config = dict(
    num_hidden_layers=10,
    hidden_size=192,
    num_key_value_heads=6,
    head_dim=32,
    intermediate_size=512,
    norm='rmsnorm',
    norm_place='pre',
    attn_scale=0.177,
    bias='none',
    init_std_qkv=0.0394,
    init_std_up=0.0394,
    beta1=0.93,
    schedule='wsd',
)
MLP neurons of a small language model. Each row is named by its layer, matrix (down: output weights) and neuron, and shows model dimensions 96-191. Each number is 500 + 50 x the weight over its row's rms, rounded and kept within 0 to 999. Numbers have three digits each. A neuron's up and down rows have the sign that makes its largest values positive.
A block is one neuron, or neurons of one layer that tend to fire together. After each block is what it responds to, as a language model described it from the Wikipedia text at the highest values.

L3.down23:524522541474454496433503444500542493485452458434505555495397541544502556463504401479470483554490518527408466546580518462483549535482455430495509524473494493560657584497521499475540480458527471506582539515466465551473562551533468566439492573529504447495544549431446496406465545511572598444
L3.down362:532546423477531528412518491515484560519530464524433478358513459428500556500481463507471511530431500437463520497559486534476506489552475453440525512457506464456514452485531631505580546399523459511425499535532595510427457479591502486486502514571518511462492606433516518536375509560548528448
L3.down392:570448433586508463505514450550519545461475562501534542411409552594439480554458520542485519548419485461502568557441537517549547447465461486455469408514487568414429482501489597598516616459511545468500533556442517527464600550531498505533533496542507434465346585379530530502548547433539509486
L3.down480:503504482484490491494571568470460480485536550537566455497479403444462603431447523451482526541436404513570563520565466536413521557477559476550453535441490537505488403511495442495560586461430483512441474571399423453456416522543473553427546466543550529483497440449489514512465539555422515445
Responds to: Paragraph breaks. Double line breaks that end a paragraph in Wikipedia articles, usually after a period and before a "==Career==" style heading or a new paragraph starting In, The, He.

L3.down156:493466479538515500572538482469563543555559510429425569484529463557493437479384487444480520500463532559522519366420487462482475417521493498511440524494533546416471584533574522452579475557436465575511504461430439481516522437546509446487447497442514469458564504589512528445542549519437475635
L3.down452:537488486487524512433556502555566521467427521555490485441468547570482460484561453541509633448501513582518418489451616474457541436475479555471528508553547525481478431487439522536478511482477499478466506512510523507504424498522545482528475454484494413553502485550528537438613472463637418451
L3.down456:481472447464489484588486485549545578477521584443514499460497492551506490454591533530461516534504488476489513458518509581484488506547489452578438435519496543500499580441420415498434485548583464357439479438597505429474540529514563489487436509563492555393544357524577540531504520515541361511
L3.down468:592526506461515513334504553515541463495542546504497513590565476480436525551581563487535547484438517516456490398425500502561428559524458635515503584517472500473522551429416471504509447547405534555547443500591510584480447499570544512507423560529459533528487516498475524489504519644550442481
Responds to: Infobox and heading delimiters. Colons after infobox field names, especially Website: and Party:, and line breaks after article titles or headings like =Early life=; weaker on table pipes and word pieces.

L2.down10:489465421498525514488442446552404581544499470429473482486562564579519529572532503335589437440611459568519519548487527506519529497522526506484536471515592516499485521589500473465496467443524510513566412485473383575487574495504562444526458555483567535516465478483411540487533463538436558498
L2.down18:522423502519578517433566460396518396546561522543491399465478475484523458605552413444433443476589435484484493469515401536385482457426583510470544510459468429527506413453462479592498479492489523479512526466485437411489594536438507461529552542484509535598559503499538609482422507526454497429
L2.down47:496422465418495527417597519637475521600590563520544505554482507483596530542541510459397452481468534487541519432583530509471604449430517514397430506498477475443475536489500475476483620571520515475483516575511523495548453426458415508565533481442523490513564464540531456489462528549470570505
L2.down86:555477518530537491444382552534572569497537465518494418458481544500428515541505470459505432471543561478415388563491598476587480483529507518468470505562559497565485440524424454523507450477552471446499464552492546458501464489446463499499530525401439521512520420517441506457509469460491573500
L2.down109:499465508522502461496504410616465531576439399518585513545512474450469498545427498603459398586498547549519465432494451542446558512527541449516548478530434480527506437563517385495489572491508518519601564477476550477478412535535509394518529557496562543395487510537570437492506444476459529503
L2.down136:442500467521452499508561411575529448441477541517658511559495516415502490536486525541484507517591411470451511578554545482538508529508433454543465523525546500501437511524422572459526522570476471461503499505462482431546492499523471491535479527586460514525512545475470557496534521563510476462
L2.down145:556565458495511534470550523492540466414417539521521526452568438395477500531456436469453532484358447475551475484475530597451477554430491464484450505501438503519526531560519506415533482558504502514632476511483528588452571518468447489507549539500471610511498494437515507474553503450391599508
L2.down188:456508350560513578545533507555423509474428536489558467427397569519493482526519586500526512405435408563475434492524466512472538442553521429519495557423438499550503466546452521479492413581552531427572446500533501431420386505461588536481434462474469496486423459580575520466495429488471537514
L2.down219:495464578393615492439436539593507460509491502573431477498475567400448422537514462454464551562546444501454492382441497483528441542435514440520497529435522501509514534548454534505540462564540615545494476492522486560521556624455364455507526511463391481504494442469562499458572488475479544441
L2.down320:506514492510445471555468509495531513550406465537542491449430386524441548316501567486583487389470521518471483438466549419417455521475468447474489456534500532531524442493496585564466516547544523503552518584573492533534526540415526541571453506492455538573467472443560498459540582533574582498
L2.down350:577569467519484478391556524390590495577485628460498508520549544475524472483512500519481411469440557588517533493536491466453490470488566489438494524533540555510410439387453555402525520542478483605476517512489523499369540477439544495461510475537510563521483423558506495488534447505505585551
L2.down366:536519454485563446452545470488550451499414507462511442408525447473589431445496592502500468519480544524390566539524491523493432483533490499438531546549521486591445516537524527466444457518459446494413486357481457486558437491582459510479483521486488631495619468635499565501429530479561439443
L2.down391:533480552539545495437485504496522525464437538522404538415450489533451449440428476538487401570535517506416469550373557541498477492498518449374645458436504462424468505569524497491514559527501512495497545515482443466469435542453469480600529511443559553485507529628563460463441501422487488461
L2.down407:512532448466510456378503512497471481520611461505454491491575470487572509587499492518488515495457587509520490531461491539534428567597491488475465449473510455499524486497449538537607419465564572397563532482578477569467530562519424566504517422471422501548482442455510459510504535511463582532
L2.down476:542447460370521468498411533491449559454503491467560397457538618502557448511477449476576608481524459455569447438542537429512509504538498503592540526486428487504420437505489519409593517344484521416530495481564576488425508512547560462511622425568562566510544420495452521536455486517482529493
L2.down501:497544451435512539544514444602530511418500519447521510482521495487541515462469511559375495454450553478544532461505507487423442566436439461597533495507489478571576491457390511457535508511406440444474519503541486503411658510444553498527542494409465484591536522586532493528496460502533472495
Responds to: Article lead transitions. Line break after a Wikipedia title's short description line (e.g. "Argentine football club"), where the article body begins; weaker on mid-word pieces and "No".

L2.down21:507540508480408404502491457456512610516561533460533422559492504480508524491513542536468508475461422489502559522559453586406482493511474488530470519438535558522463570506521447539584525543515489509493559392552595426547554504548460449490592526536514472582444611486543488477530477396513556566
L2.down78:538607546479548437427515466541406483542441493489529471459427511479541487581528475544572520527449524410523502450508396469433461520443467591487535462517481485445531498471529462600448433473495485508549444474484520488503543530462542493517457516454578523468504642528488605465548467490624464491
L2.down119:455470428522484529560471430496527592411478480516478564442464562493519531460381547500471472418506505466506551604499488544509514535415509493476425557584458517452457557469547616519543609533560528536523446478568566532503478443493557589493516476478462537451535615418544561481491550433595580510
L2.down155:462558587570484437510519517434507577513510491558559472476483498592439423605504525478561364610502409562420504553503581501436446596438455452568569509574557501550427547477566522462510520499559536483420482454524545426419565481454578506496518528541514520542564413460499514571491499530535540537
L2.down208:471607470565509503439531555499550461456548389515542456409553578477462484432542561497495512585473509541480456490584478502472510542510548567513485497415464438559643499507478491519526500570513541483485518404501592474496621522450473490462525542527455434527586377490538566468586477511441486625
L2.down234:496381416542552446535534605470547506585498483452510490527529421480482475467505479562450537457553533547523470479459515488522492541524562514450508450574522468276430528579390495534503436424452515459488464536483490477470470469547576410469492467413457489526468539521479534559514510468550487464
L2.down236:476501573519455516528472542563500416571505589464520541458595519503482514545371437431419581529499550513553477542508580499450522387460430493496586480415444541524559490491558517436553494585432480484547522519531571566475442498528501549539498515572377371535598506470427500576444489488529494564
L2.down268:434458465468434484547439448523413516509463477437496524458509511524530483554557532624462491477357429439458469459558549436573555585493496535490561538470474371500596453507513478599502507521473521472499554496496502546559419523516461536559449467514461440484469521525527572522471448524522514518
L2.down279:586535530482530549475497460434514526501432499589500537537579504475462537495507463568421482603517540470380433511566591567538474496492551513507518440403540525500459494519562430472590469473621521400464517452549560457463486511444553511521510439529457437490549605435543459461473462507552521514
L2.down313:492469416535478599536537483544501635511427503508519511453507607543503460476447482450535440534564607442535504548478577480509525480524513430503494440510513487493515632474485461454567525529541413468514504441516566528456593540464508543568538463384443357456495519512486491492595436367455586492
L2.down356:505524557560550500548552415443454461472536431557449489510502490524466541475609557520475457500429498443445447495637534591430503549485523403475503471483483434480437571514475484483482603536555576524534561540522486531477474457479540589563489508560494446443524568545489495507472530447536548454
L2.down382:585512571517497504516500558401560438497474429507526460528491509484426467430497511425505500563543535464537455457434472469468463406511426520489555520536523369466452461502446540571536500525500521534461469461534598536443555517511418560514585614570449517557524549519502533485390487580480488530
L2.down418:548527515532500532443480510451572472466622426580552510466475596452464583538434473494582466369443521523429541482450465546554659461465418471535538487571453520531453495520476325457430503442507482556564473559505455436533493492485467433477459457414521547516543466508431540458562464520521515452
L2.down420:463581488465547508514396441524590489483496497531478444488430457540468480453545569528504575491500556466525453473516452509596493570488515516552508471401506456592490329480513503435499458535514485498490476424527482541516484498503446512543477526497571486490465508478463502477541548565520455498
L2.down423:494471455612580555567535454527415531435487438512561536496527435520462469645436484506466516547503439582555471561534455494514437468544517431532587535561458624541513498520541506474537551492436481510577483574444527541441591525559553560476458517479543464393531563406481507523491443475493548528
L2.down445:437459412554535515386430461604434520483416453559547554485518513450551520516507500508541431567509514504580529530423405478452581501526554475470516522518573538575421460649484467516475451415525452530487428469473529556502532501491548467546545483471472549499466529515548544486548532498555430555
Responds to: Paragraph break token. The double line break token ending a paragraph, list or table in Wikipedia text, strongest just before a == section heading == or new table.

L6.down8:545508461445509492506389425428523579566379541594506554545474523591460593445506486496533474512520477600479496494493538522490580418501459534558511601498500528465501521532467517525600543532549418555523518535512531508445472522502560483404449602519530446479489503436567541427421503551542459489
Responds to: Paragraph/section break newline. Double line breaks ending a paragraph or list, especially before new headings (= Title =) after discographies or infoboxes; occasionally mid-word pieces like ple, ne.